{
  "n_layer": 12,
  "d_model": 512,
  "n_head": 4,
  "n_kv_head": 4,
  "head_dim": 128,
  "d_mlp": 4096,
  "vocab_size": 8192,
  "activation": "gelu",
  "norm": "layernorm",
  "norm_place": "pre",
  "norm_eps": 1e-05,
  "positions": "rope",
  "rope_base": 10000.0,
  "rope_fraction": 0.5,
  "qk_norm": false,
  "attn_scale": 0.0884,
  "bias": "all",
  "tie_embeddings": false,
  "parallel_block": true,
  "init": "uniform",
  "init_std_qkv": 0.021,
  "init_std_o": 0.0,
  "init_std_up": 0.021,
  "init_std_down": 0.0,
  "optimizer": "adamw",
  "lr": 0.00083,
  "lr_mult_o": 1.04,
  "beta1": 0.95,
  "beta2": 0.98,
  "lr_head": 0.00675,
  "warmup_steps": 294,
  "schedule": "wsd",
  "decay_fraction": 0.533,
  "decay_shape": "linear",
  "final_lr_fraction": 0.0,
  "batch_tokens": 131072,
  "seq_len": 1024,
  "doc_mask": true,
  "train_tokens": 897300000,
  "steps": 6846,
  "dataset": "wikipedia_en"
}
MLP neurons of a small language model. Each row is named by its layer, matrix (down: output weights) and neuron, and shows model dimensions 202-297. Each number is 128 + 24 x the weight over its row's rms, rounded and kept within 0 to 255. Numbers have three digits each.
A block is one neuron, or neurons of one layer that tend to fire together. After each block is what it responds to, as a language model described it from the Wikipedia text at the highest values.

L2.down642:157121113114121096085155133146093136111162095156137124093130109101147151124106145101157157154146132123153101168139098130144145146181125145064134095136086125128114088121088115158134139126115081112117092113137133124108117126148138085090120155143147140140136096108121172104152131104130116071
L2.down722:144123073126128183104099150141131099146194114114100153151151147119132140116154095135154130153118093113143168107143100109147132126127136128132123130140131146099145077118148117131126111130094128146118119087091158093129129121141142136135112119115120136142094140140105137104112088113162117120
L2.down1100:120132092105113160144102118161120142105170107134150146136157128118135131149128077141092124120158079122141089121116179153144081151137123118136129120151128119162127101143136109139141077121162173123142125165069115141112160109127142113181106120128124094119142095114081118148100183113102140104
L2.down1173:115091132123114120097119103145097125131167147166110138132178135149130122106104091074133125104133118159070105140150083109124116140123100157177133185137131152116156145108123168139118097096116106145152131121126151118179162080133187095148151150112138128132146162120111124142096116161138157139
L2.down1241:146106146163100097150114130122127105173102156145112121128116129149127093141169140143125124170116120188121145125157115139112167116132087114169146096160121133115156140119130094150132105142148156138111153099095130105164105133101164097115175143095089120120120127090104117122121145149100142110
L2.down1273:130133120146130100069140133111106123081133091172084099094101162133126146131078175116151152125160131151100134084127096173113190134134104152137146119134134122159136106095115135143145108130147111124121141128065093149095126143130116102085159136145120138139175143150150141146120109132077142086
L2.down1453:153106126115115103114164115134168163082127139102121145149137121101146137155136137116135139082116096075103150101107124120136149091131081096157151114136140122138116132127134165106143106109108145133128151156106120153118122123133127065117151173092120161126124159122121087112143123134124129111
L2.down1733:109118145114130100115157102139113122145111140128144127177109161140148092128118135147123145130130125122114146165194120136132154122116085156148139129168101134137132152115099169129137118144129130091157156134144127149143119152114112102106171124086148112173158138109088166135136143127144139116
L2.down1751:119168162149106134141170151124160106165097156136084096129118142140114107121126109132141138110138117168127095149177131103096116123113118172142104132140130133137182124112133147141140092103132133079128115105107136134128144080123152099092098122133156118154150134139153122134111098134125143174
L2.down1830:141081114153121125106105093157134134083114126147100083126150082122141110109156109131136089120140163128121110100152158122140129090113138159113119137175093113146172120116140134130142157101145132102126128114121122145159148100111139136129164116123175128095140132153141105070095175108121090160
L2.down1888:121134109144130117111104123143121134186155138112115147117120136139160093128144164113126167111077121097079149148169115138102120116104055126141161110111107136139152151109100187092147116142134087084130117165155102125148110108143108110110134138091113150149129183120063110142146090112187150113
L2.down2983:093151097100111149122130158130143133135170153120158124156148110149130140139151115143162128156173145164106153144148131158140099093157159128134130160116131186143160086131148123176195063083105123080144117090142122114125126133139113142181117116133093142111160132110141080089115099117147126119
L2.down3638:127194120150144127133152108096131152117099116121119133126130126180137111105055095157166127118143125125110142142124130171130125124135136133152080140129130096082147087124177147111132133134142130117131163121134107180189129151109118094143132133136153128108178114109149112126151139181106125168
L2.down3681:114159146126114123097117147128091142140115123149110142146140101151142148154109158124148142126128107149089178129115114128139150108148068159159146131119124133151141111126139097152107097142134087144149167091134143109130106112144130118117158130115137130134156139147120115155129094150109127116
L2.down3686:097150117094114151134115172155109169110134131102082152098097134145106144144127106094098120196147142124115149159097124202114170135131133121098132151144145142074171099112111146174123111123182118140113161150113106118210163163136173122117144184121149111120109155114131102133143131161112149149
L2.down4061:109124099047122122138133111126120141122180126140104176127149151095172129110116086106120114115117160155128091112165147165142115129144123135102139160119163109129155115104122152171139121120119130126167116140133182117082125112139152076112119147158169077148112107166137125092109086109147117140
Quantity and amount words

L6.down456:105132162101154165195131148123125123087133108092137159122138152115157187130097104092071103132137123106112109134108184174201123119101127113126135130129125147112138095155136139119093116130114105075121149103110132131141103109117131103099153117136101106157138133113085148111146119106121110143
L6.down1085:110123137142128113131105122150196106118112088123126131106145139096100156107137176130080121140119148111146118143144119099165079144166146126086113140126124102116129120140140144165133133105109118069133152161123132100185092137139123120117129137098103116135114150133120159094075157132098147104
L6.down3389:113157154140140114117115137137151122130125126095129126104143131094158129146125092148105145109124133097163158154135103148149148075124137132089150156129114114096120109112134140109145110150100146098137120149092166155105118156115108124161144125139089149149120139157122123149133114110138133113
L6.down3472:148147165150104145107098132144121114128141054123089128160105130145163133149161108161149136113086137161095126113179070118123185125145171136085152128131116121133148159128099117119165148107100107083106146145142128105111149137155149115111113151099110151125150135119084145103124067168124149152
Mid-word subword pieces

L6.down13:117151127100174110137132099097116151127159101102132154137121150146163099110137129140094103137125156135111113157173152138161143171149160168136141157113137129133122166101142135167098123129165111119168096147095131083132105134143195120101137109095133101116142100134137107105127129152122121087
L6.down1644:080155165129099070086116114183130157124142115106153118126130134062124112122127130133134109100133146114149075141131127149073114142139153126102130105102111118140153090132178138146161122157143137129123141153117110107156154128118159115167154133128144157132109172168104151153107082155145116089
L6.down2696:132145151103129123125128151184149085144122094109145108124120161105126173135108130118107146135130134094118109160074121157111115179180135120128128138149114118112166100092115100082162111128146122117158147132119156145158072116108117144108127126094156149131119115181109124147122144119128142130
L6.down3604:132115123140131114135122099110110124134151132087157128134173172132112119120147130093174116124118110122126133134124145113109087139155120131164142159093154138138136130137118154099155135145140129078144088130129102138140116102150172126131122151093113117157141186158137131187091170139101115156
Mid-word subword fragments

L6.down965:163104136119148159113121093132102111100102171094146135110094191119138143153092121118155139096126167144128144080178075151168098135112112099184184105125154140102110170094138193072119143136168136138144121082123137144125132139101084122116106107120102154159121125145150123148142150092140129140
L6.down1776:133135090137123140111115125129159142147090144103128129146158162119133127078130121133140098125127179148116142110111129145159162150135076084132143129088106131058098146159179117135117098129145155083142123109119119108131135137143165106125083143121108152116100121151112129117108124118139146138
L6.down2266:154126154099137150128147108189145154119103174115117130109123108108160116104117189103093113161145135128111111129103113166119128111192136176130111108177114132118078138176142076133158162118123082121112124147104142100147120146092143138134127100094115157138128130138165102150109139130151115133
L6.down3528:142100106138159150141115122122125093133112111124186139142087168112102169164160127122168107110134116163129126102155122089098099116102107114105107137139132162148137159091107140114096127162128098149132105126120089156100133139126112162136116143134081139158120138090113135110165128133134097142
Final piece of names

L6.down1329:158102140150165150147114133151121115117111087131086136144144150094117156122121139109128128140114125144111087137146117118136132146119118109129104134152144169084096121066100159090130116141182110135129133105093158108084130146138123151152137142150123148092116129170089171108114141133126125128
L6.down1810:113134148121107155108124136124149108133142108153154139154129107129113154136142090114095109121109107123119127108125098125117127125106148092140181151136102134148127112117124126131125105134154107097080153132156140160068135092141154109119149120109174115093155156102173154094146092126135135146
L6.down2598:129141133102146120102152110144143113155094110135191115168182143124173120157108116106111151131120198105110107148144171118151111167165122062132121097128105144097135136135122172156128108116142142100108163141149108081120137115150126144138149134120138121108125132128130128137154146160098091143
L6.down3465:121160146136130119118123128137127130176138095139146143111153154109079153139108124127109108164101140154136109153108117093134154148142110129133135132130139109121127164154173153158109107093140063117125133125206156085142129113108120086119103155125135137124156134143101150107127161123103120101
Mid-word fragments, heading equals

L2.down422:084118156125146128083119120137134086141095190176139122149125167112096110175108167144112112114103168128131140113142136152118138119150167123140166152096167123135108141107116170121087146114153144096137097105131104145147122108136145113163146125155119160139141148131153112158124124114138140132
L2.down1137:108116136146081137123108149169109122158105137087115139102106115143109135081127099123169132126105157128081111141119118126121095137127166130139131116072141117152118187116086136097143158167158113143164114129123181160125106153125104094119113137146094115113138173160135152099109159140137142117
L2.down1200:107118100110165095142118105122115117130104145156084108115110214114150110158138136162152119127170129134097124144145136161104119121118123154115131158107103126150085152114115145124103120090150105119126094132156117153119133134179106099177171117143175103148140125156130117073125166110152125115
L2.down1201:115086122157137094124131126093138113163119193162096096151116086104141109144100127129071121126116167117109143123165140120138136156131132143089140161094120120125108099163085146122086092163120104092132132078150153150132080132151111110118147082112116120162166130112134164117109144096098121111
L2.down1216:096095108194128126090132105121176127139148204142151124122112130082115095114141122126125137161101123104109140179166140132155148146135128131092137137114119133118124142112083147122155136161167121081076123117123132147152120116138142111139121075136122140138110164120132118117143142103099169119
L2.down1691:124107110130139104138154144129166138154139177142135157128091178113152108160090127108157118143138164145124112140153123129111146168110100133144143153116144114101112173127127115119134139138189152124111086113133106109130104093151104134102112135131166114117129117164189148118116128127149163136
L2.down1899:124137143157105124112119102147141119139147186115150143147139147138152140090135107069121166131109140131074103101170113121091117162107136111130180140098133140127159123116157156145164161157108091110132153152141138137153117144086161118155147125122155149143130119180129134181103124139158177105
L2.down2685:094110135131125121107150115139083100152129165124118111137119135115131128109122110113137127116125176132102118152162083129116143136100134146083116154123104140144131149126101167129124095160156102122141070099148152112177083163146140124159148118133162105122133169123145161116095169116169134121
L2.down2831:099117143129135092106164128084127118138160133143092134125150244106100133202173177135109093138150137142132095129140124119105121116118090107119133123153117136154119179125137131116111138109149086127154104146114156162113166112148140125177153129166139114126138133132131097093109158062050097129
L2.down2836:108119135136144132104109131163133129114100139123129111142102062073098144085064108122130108124123186131101167156147139109142130122143134131105141170119174149126105123089102133171130132133178153093120089138118158160136102152140094111126136143153164141140118167119137114088132121148095128125
L2.down3033:111117136085113094120158119120075128136154138165137136137120130125103122109088157103118112091125169135104154090136132111165113135100155167118131170117083133142123187134117164122099121131177152112130114115128084090125084111123096104123181094105155110171134119176153096135124167141148168169
L2.down3340:136092091150165123145109096148127114120126153145106138108095147121140142118107161163130150156140135147113085125175125146095133148107107120104174153146148137103111148122100126155160154143144124089114071133140110128115116103166153140156142097154136119107112101138127117116133098128116133116
L2.down3547:105105124151076106147156093104125093138135141078123159163118099121133163119102127116152124118113179112128098124112149119146136134088117136170118148115113104164129109103157139137082129111140125111139119139134087112129131127100096118156155135123142114185150137106168127139128133145156123108
L2.down3590:132091114137132132175131087087109148148099123151129115137166154094093106128104137097115140126133125167148137088168118174100144088150076140111043175130117094118128115150099134164101171137148099129129116098130112143122124135140143140146142155131142142120133121131125131166166124112133161101
L2.down3746:148127146132134127123117146145127066131153103152139129139181116105088092173124162101138132095160158107124140161185127126147176104122145146113136151114106118165127117132159158180088136100165126091138144078124127085142108109130172108119182117158134134150106102106128138164093145132150127151
L2.down3975:120124127132110151115141113095095095095135118092123142104171059094134107059139106117156132149107178124127130108158152128132114144117121121140106129095135158131116112086104147100101119115121128087139141124155167123120133162169139109132165159108176143146148116118105155138140157127138169110
Mid-word subword pieces

L7.down668:097122118149134112128169083136154147149138142089164163113139161071140124112138124105177115140138147097117158160111147154116115113126121145097123127119127130117150164102128136137132105149100137109167158141139117135129142146146098136113137150099174125109133103186167140115077119185094127110
Mid-word fragments

L7.down1420:106144099173148138161131120149122115147143165145119094088130178132139099117095148164153172133111133098127109127145111155130130169152110093147116139155144103159144114159118154086090137093133136152149155128113086163103124122139153158142183118141135185131111113119135117160111107104117097130
Mid-word name fragments

L7.down627:137099108131108139128117101099121145109154130156135090155104161140122096102094121154103161078142127135130159103135129111134098158147119130129131142143130082140139131134143112104139141102093137192112143127114144151112101114138118183110120091134130129126111159181095147168128108087111109129
Proper-name final pieces

L7.down1230:167104111157128126129101129142127080160078129118122146124149096149174119157159125166125089149141153127124136119157157102125123124152125136130090110128115129135114144169119112122131122129117159166090148147139146110130163106105155097144118132114161138122112175096098112095125145113116135183
Scalar degree and quantity words

L2.down727:099131163130152166062106148115097136100108148174108115142116188103142140129155127137137168150108063118116132157105137115173117120101110128105088082140126135091121110139169146113135071118125123124134139121097128133140131154140115117118095129136104148152157092148143182127099169132121132125
L2.down813:156139109138142153122130130115157131085121097113155129129108111118123116120096129170162115162116099150123180121151140123130161156075125140132165160090129085122092125144114154130139165135110141155094147137132155064097151111155127082100149120130169149122153141109130075131150096137166117117
L2.down909:145125141124147127098093125143097093067120105136098151133090135128138119161145098118120154130106139152173176111146143103113151118102094120106171132124153105158103135168124132183125147147145122155135140129111106109106170107129134118122151137116168113160140137098117106123143126108125094102
L2.down1093:129122151104166130135132131136161144102100143128151132111137139122150110157141166115160157136124104128111147102100144116127128131123127127118138149157125111052117109127169107144121158161123151112101137171134130091079107127118140167116153141143127130114180159115149157131135099121116094112
L2.down1121:108115153128136132115112131112112136122123147147145138090069114137103085135130112141125141097106139155142175132155144099115158102113117131114154135116121140145163130148131127171126151117124117143155117129179138123133123106152118099069165143094133087151158133054108113137163132124117115141
L2.down1641:099151152112148103099135165152133170150103101115143128137155091124123123128095116100126153117134111163145109148116113121171134121103150114140165102091152157123164126120101119150123180138125126149076131150148118140144133125109142095148117154170155149166137157103073145123140169144092115124
L2.down1801:089139161099141128066110130118120117102094108138112116117102078156138120112109118126117157126139143111158147148148110125128152119124113129107115116124147156121151122119126129167124185088107158154118127132114120113120131122094133120138134156116155145130176164078064103129124142117098100137
L2.down1946:158119148183137067095126133099143163131153091165128154143112105103120144132122156133116121083116141146134090109148128090118089137100148137147119155142149135103152104167136065131109146132124124142114086098112118140152148145156158145129085127134124154151141135122143115099099140123148123119
L2.down1989:127105131104171149102139115160131156145135147118120123141141127099115107093142114143131141119156108161127128107077124169148147118128139082120150151112078169075098110083207122099137105164185128140128122127140102115144096116100127154118105135135129147079159153110126116147091099137138126097
L2.down2018:128084121177134149171079134128119156135100106152122114124123142143141154106131150108115141103145150114128151098150104092140074152135169123144090144139126156120099144106160135068149187137112146127091113153155152149099151149157172113157125093103106133135116164159116103130157098152117089110
L2.down2137:130089127145118160101092118129148145156094148072127156122102136122097100124131108124099140109156120125124134143105156109159160097080145113143154131113108120124115146156122136166101153139123129118123101164141158108097144079104157112152150137122136118097124137093115085096165127133148110135
L2.down2498:139104150132168133080094142138145127120141114111100099119099134109139114148144130101117097112089134137132130120120120125140104098125124096130145108127129158075140140092165132148125117103142146121119141177141135130147118104129139125111096123148133159103129100138141165131130141098159146108
L2.down2865:116139088171154150110128119154113122127131137128122129134065092136133135112133118112174162117087110133117128118124101139142156107099182141120196164137114118119169136144133118107158168132134103146140126121139129115078144126099140088108167149138122112118158142099114079137128152126122108133
L2.down2949:091109125121168144121105075128163102123103136098115119109157068084124134109140129132126110136126117118137146116085142137157111106132178167130154151135104116104108100088132135100114114144144119117114159117110107127128142152121096096113145146135121136125135142135061116166153140166107152127
L2.down3318:157111142139174119095109153159122129084068131139122122130160127126100131120137187104136136091094117102140140110093132121161113144099122097097138143114131106095111168080171135112122117124157159138121161132153129106122092130118131107127113093125135115132160132107107136127116131152167102126
L2.down3979:082087147137168147113074153165065120150130142144127146129114146135153135150172146100117145151146123110124106120110126121146089109128128116148088083124125126096149137105141121115104194110146170136085121162162121125126126145120165153078131134106121164111138135168102187134104126124137122098
Mid-word syllable fragments

L2.down861:100118131155126112164101141088143125135133126122105134158136162113122104122091111147138151178085114107130115142130142168126113152160061132128091123116119136148138101096115120111121174112154083130089154155137159149142125125100148124148148144139150168107138108093098103100084134117092120105
L2.down958:062116112164156131116107127107108143138118167096090136107089131091153123132102136135115125157127161118100157192116175153101140126138144142134148107130133110120125124118115125129121174084141127130135126138129147155151112098110094099135115124136123142098141109106143126096146112120093072099
L2.down1601:134114104120121119092109138150120129163097157123116109102086135133142115054133105140124103156108144131114090140161163129109115137111145127145125133124090118139137127133099147147108119133123110139125123115150133175102145149102092135137105122164132140093153168152119119063137147129094107098
L2.down1711:106154107104130155133109084130115130120115115108159111130126161149137128086140107134168134152125122128132100115192088169114132133122092137131098163130163138130133060148079136147140115143135139065098157153161172118140129147125147119106100112141138175113120133164131155137107151146133153109
L2.down1881:102165125121142110152146131134142135124154097132133168135110181065121152157152139096091123143107105125132095104103120146094121134132106115133085154127148106146144147105110094179132072138162082095144139154136162127123130096131175129105115112122110159138126142141128128130144124106107138138
L2.down2030:132103159120137115068134055149119110142122071155148120124163085182120121138122129129120133131124112165153131128123107132183116149161160109121131128124141178170150117176156104143132112156133091126158112077138142109130154127119090107125131113134131113092146121162132115144134126122136086096
L2.down2065:140114120125172151180110137138106141170113147101104156107104161199169121145146123145131093138138134097116155137137150114104114141151107099153114108155097096121126097133102128069149143065115081117101122114149137121126157129127167135153125115120115164092174137142141165097122109108094091114
L2.down2284:103102112125130132170079140097077132118110108146116103110131099101128145154087145141105126144162116142118108085123127117113104152123092108121135090133111126183121116123130104136109150137149131180134115187129131140128106070119127117070113094157148137127151080110114115078087129070093122100
L2.down2368:147100146123145119158135152140156145131128119114106127116123157107150109140092149152107123130145128119121076166143171183115157166101147151125119118121092124132092154133134136101129099135125104120129122060163116119142084090157127112159148126091133133133133093152136112046123125131091113155
L2.down2404:123147132114124105162115154099112129161128147138135108156080109118133143197131145149120154100125097113108156130098118128133120156106083106116122135105141142146092109128107140135124129141138136131156122118137089123118123138150127136136150080112139111151109120129122137133081134134104124143
L2.down2548:095104112156156145121179112134137128109141197147130136150115225105120134138127119151131125146146143128107093163125099139102138126121075139114122141129124113163123133075099153172171151128168107095116108120158162142131115139129129104180121113147154103137127147115164130130147119100144102142
L2.down2824:127149124145173170076079128115119136143127079078171113164131147104077096082114126134163167135107139118119160158116140159111151134122112108135093132125161157177133089135099134158114178113120154123111140150139152145165119122116130141164074149138123162121103157106095117138117125121099090085
L2.down2934:106126144098127160094070144115098163120118132072139110103079142087133142085153126119135103144151145146097139099118111115124132126121140094159117154134116111137131118148089130139121121139139114119151146129162138120119095160122084151149135146154134176149121140152137127105177171099103144099
L2.down3403:123170146101125110156128153148154143130116106156117123097110195138136117177099110127134126116172110097121084139097132161083124128094093120159083136127113081207095113077136157121146118151162124146159129128147149132132118142157151112130153114118145136137161139118141138127115144098130116115
L2.down3456:116104109091111121161108158131140131144121095112125179129096193112145159132150127146125117116128107145163123121185099176091153113140115137136130124142119106117130120112098105161138127094095090140093106113141169116103159152088151127117130129127141160114149130084132139089152127162111113121
L2.down3919:162103110121100130107148110043114134109132143176167146133135115097076100104116119114118135118143141108136083154142147126157135127158087114100122119120162147114133135105141087117102171143157119145131123160105122113128127121162141134123123128122154091145097163061105101123095154168095137101
Mid-word subword continuations

L6.down171:108125146081099068109099170169147104135156123127134147140123150088126120165114136124144113111152169139153074132118130111147116116168118096130128110126098162152121150132138143137130127156140132116128130135110120139106159130083111118100159092135083127149130132123103126108124117131157107138
L6.down218:164141103158110111118099133118108104139148114143122131142120129136148128147120135170131132094133111168140186157171116123144155084136143123129116160083141118146139155135135146163157147102120107134124148140116167118071171105095111124133129161119110112097110099090113102096157096143147155139
L6.down2734:136147095157123171137108151162143137137135135121081148102119139130084126098116146089149143125165137099115170141124121150098116123119100110148123126132161123138122150193106126126180144150094158150161157139114091084110085151159200138116149116162123170149183145135125118132151108106101151093
L6.down3776:144149110132115099128159135124129114163089115132139101095131154072118190085143141166153109126129152151102138136124142138122142091117163114107143128114140097109119120116140152119166090163107140144165132130105169189152120085092162161133082144144128160159106155125112108086107107129108144167
Mid-word fragments

L7.down375:087146155184153115099131098169100137176110086113150164088130110087115156148135140099088147145137085168105142125117118132120119109149134107109111110128089137145156131110172146155067117106127087130128172109151097150134135136145126125120092084135152105126159081131116146137155167116155133091
Mid-word subword fragments

L2.down128:158076146129180128093118120146091115127155124129107131110124164096125134139112156111157150125155137065106108137131129160139111120149129125177167143117136140071152114145166160137133189113118144122122159097147137156095116123176131107135107072149123137097142120103106175131100125126146151130
L2.down286:165109148121135103123072134139150161074121149134114140070115139111114131091130145102087131129138123133106110126132133143135174144100123110108150109113178125133112143114161060166135087173155138125105117143097137156142129144128098127097119135114070179130097133172123153099135127087140099115
L2.down294:153092173116064159110103131120146157150141100068113101102131100123114107124147131129142131107161129111150127111137113127152128159103117131132117179151077127157126123100142153126116167146117167116147097120128122163104111138139128152127120118139171119128119145120159146100095111144114111123
L2.down337:095141127118126095140112106110123133106151143160135091154115130141094131175114096156104101146131143110086119131157158093101163157078106128123119123141142107116128127186141082133139109146141163157152120129159116099099160128119141137140142120144113140178087135151146098159138108135140105146
L2.down425:131090141125154137134175087105146128113115092106124101144097148136141114139141131110139124141131145095120105128151118124106123091146137150130141155136107110166145107125168110148121186084159128154170128132146157107104133170130088137084068118069090164126092105159124126136136079135162151150
L2.down971:114158090141104112155070119109133149107120087166091135104133131081148092172139181139162116094107128148140134122104166143109157162108204134095147123119137095126130112090129146117139135111136111106100154127128125124157147143147111136153101130143164134112073079130114150122098090122116181140
L2.down1192:145110088146118111156117142141153105124158135142138158139125112086176142139138122095137127095131147109130136098116107148136134145094162106115140136131163136099111140117150126149142080142140147094113119114139135136142116104140103142129122117094110134112099104129109119105117139111155131134
L2.down1363:136141114131115144119130157150119157112128120173126182093099083125159133153173132128149107115121125134161158114149111124128106078115168143126106127138161136139138110139118119141101132075132146157126138109170118140157116137105150107124140149112123135150141138128118150151145151108148148128
L2.down1652:127078089134164145174091131124183140166126176096165154141132149132145140138113112111149122149136117169148116122150141092165165095134095157122134118148114115120068157149126164200107093091109086133102150107093141116097109105109140100082113166161130114153157113110151128150113117105136128108
L2.down1973:158101119186097125135123120102142137169169132093110165082141122099154155144133131106158155129119131138081118118116146159115162158143101125113135115141065137088108142118106172109105100169152160143139105144104149127080152164149082141089094113180138132133130132130073126131111098162143145104
L2.down2096:134078099129108126149112128117151126139105148124131109141124096132148130135111146159107097102120143121089092082104145103152142112106078148190088128113117119158116119185125115154138128131095136116170131105121120116119128081142141129107127104100104153143118148105159084115082109124101129164
L2.down2162:155153100145128118119130101154138122122134146120137147126113133151158163101155113111113156087105147109137115146151112186151144167121131160116127109072100161155102140137137118143101126095132090150127098149101098113105122163129187113108106178150146104118112085163111183145115132150121118132
L2.down2413:105093132146104148135067102098176088117109157100103124098142120099130165090103141127126160155087140106114122086153106131134103108094127137109116112173089145130155075084124118095118159110119131150103174145117183102131108142149154145137121149171092150134159105172090112136155166127119108131
L2.down2650:123160115127124134075143119116146135121150115118110095148176153156118080104124089089131108182161140202153091095155130133112123099137166121084156145163147131082135143125128146089112129176129146141159131111151121132103140120127128134097093122128143141162155123151109150118172107118185084103
L2.down3223:132144132112115132139106087118127070149084130121133140122181149082102108118127095119091158134080169156114130123179162130106139140113159119140101138161134135155141128143161085110119127130150125160193128093104110131114120132149116136093114210113121094073138142135098125096146129132149158109
L2.down3370:172113154181144154126095113157150138124112114099105118152136101159164148135116117084121120193125132133154095135154125125144130122136106129115138139127073110105114140131153117106106113145146144137143115116103098082152099152126106129118150160104141122135166132106164155095134153177139147101
Mid-word name fragments

L6.down1060:117099112135147147123134119115129141127119156162144137125166118113098122107126107137090119102109149110131129138153133192138133133128126146115128159157145088101133101096118112126145133102153113125125131134159129113132166072133135111144110173091111098119134155157112131141169092115147141147
L6.down1428:106144139124102142094116111139113151183122128119124103123113078116158144148114102159073146115082148122155146140110128155155118128149114142122137115166130099172131083147145100155127132141145144159141159163114104116125131085166163140136165134165143101111136116146077107144098084144133086143
L6.down3267:112098138136140112093117104133181130167146125122111099106145161090161166132107129123066114149143132118190079085148145115131123142147149140124159123107125112156117098129108114155161123132163094128131122153144125093142134179161114101085115137148133129061123121130126160144131106172113147117
L6.down3503:136102112130144135090143134127135117112180146197112071125126143145136097127098115109158112126118078118116105078137101118123168057150130107128105142129138128112074119169157128114150116152140144158162139105120087112092122120140114100084123104114110108081114085161100142158113143093131078123
Quantifiers before partitives

L2.down61:155116157165110117088107090185164093165112136105078142151121133097118170140147109113120123137131126098079090137108108156161104114109149101095188130156106157067119107122155120120169101118133138106106128122129125139154154171086156115118137144107122120078101142120138120125161150139148109137
L2.down426:076154146179146094131084135114150160141135110127114162109130107113096175125076138122138143080089156093113080109111142116133083141134192119156146128120085096139115126153136129126129108136148143126151106114167137149121133162128147129147077120115147144110138179134126105134125138116139126122
L2.down770:118108130165101134141079127147136098097118141104126128108152111105100091132097142120106095146125133125103131138131094137121115133097099088127171139139082153126133120145123109137150084132160140129138155097131113124122153120103160146085120100091123174107136134114124060165120129127141115133
L2.down795:124126132126127120081099148112108106097141083171157127091137164147093099130164086116148123156150137158172122161089107099115136153156145122097132133140146128136105131126094102135104124140093153130107108142102088162165119136135069153185130138144122144143084129100086113132105135167121102138
L2.down1073:137089109119131131131131154153123124114118168181172121110110174100121141152128123136136122140091110103106067090123139078121138120141113152123138129089128115080126140146130139162130099147136154110108092131122130136124116154112131106141126173094083096148139104125133097096082122132112170094
L2.down1240:109106163089165109172169141107101090144168133137121135133123172114127118146152119106144159125152110137141155110134077134141142150117105155168119105108134118115120097099116136132113147121131145104135132149121108132115114153116136146125168119146141128138097146128107137131124172134116134079
L2.down1255:095146129140111156096078147128134119161129102149195095144096100125095133126090118085114128173116143109133160118108153141157145143166142075112123105161102149179087146146109098099114117068157137093152125146104155109119149135118137130156146125142120096153082118134139136153106104149115087163
L2.down1287:144146158170120162102165108118163160123127132107159096096143105127124128131166111130097155141130092152098102112150135133093149142117112160118160145122145095109122121167140168085137120101101145116141142111121148167152158122117119140127148130096148136119145111102139078127138135058163126120
L2.down1418:115093138151097143119087105134114113139136146149116090154077126138149136141160126116139129129201109134126135122114096149095110120182134159066152172126175090167118130093137123097144118110136119145128151130131119103133141149140118151148160118117164130087143133119178058151093105148120143150
L2.down1606:121142110135138181091114129125112142122165155125123177123132137111104136133114083158092129140083128127153137149105099118154107102114075099104117105147154179113148105161107143116128147128120161117148110177112120093207099096139154103087074119119193157130112127179145090122133147136101124114
L2.down3146:093106138096161127172095089096121117118144153129101150119170095149103120154136123111116099127123164110105124150143090127160143106141100102147137091103100134099134104147104127093125147125112142106121097077137141151086116083134158142084159162122161113126141095151113156138119135117147134131
L2.down3358:120176153140077148156119137094192158135133148180126111109100100134124152137149077116111150134134108137130154143159136094121129092138082114177087158084148108125139128156111160137119089166091093095115139157147144151097132127123084108126176105121118121121121129088113156120125125119111113124
L2.down3412:135130159123127080164147092135145132132107131069097126140147130139155155146133148128153103149125115076133112114136117169150156125178156132103126135124162129092096092120144115118177180108125116117139076120142148092111085155154091095113090149121114156100084131108062115119105164134073106113
L2.down3437:138126145101125102114157082153116111159091148108105150122124164120078178119125144171096145131123141108124118087101136110111096104102096099118131132127167148113089131159130157158125097143099133124130123128116135139110137145104104126103106150153159115149130136158141115140152138121130145101
L2.down3576:134101160124128145125128127105146094107146147181119145176136117153153150155140144120150159110090143145098116141122137136108081089117146124143106142143141122166130123133157118132116105077138146130116111106140103085118160115119122094119123178128167123093121157150089140126104103151142103147
L2.down3987:094097109105107107149137149160106089107148162185088124119098122090063145117129132139123170111142119119137128099114117129137139141148155110126147136145159093091174134102082180094133133117129086173117125089143111122128158143145122125148152136146139119128119087150084141128138153147151107141
Mid-word fragments, verb particles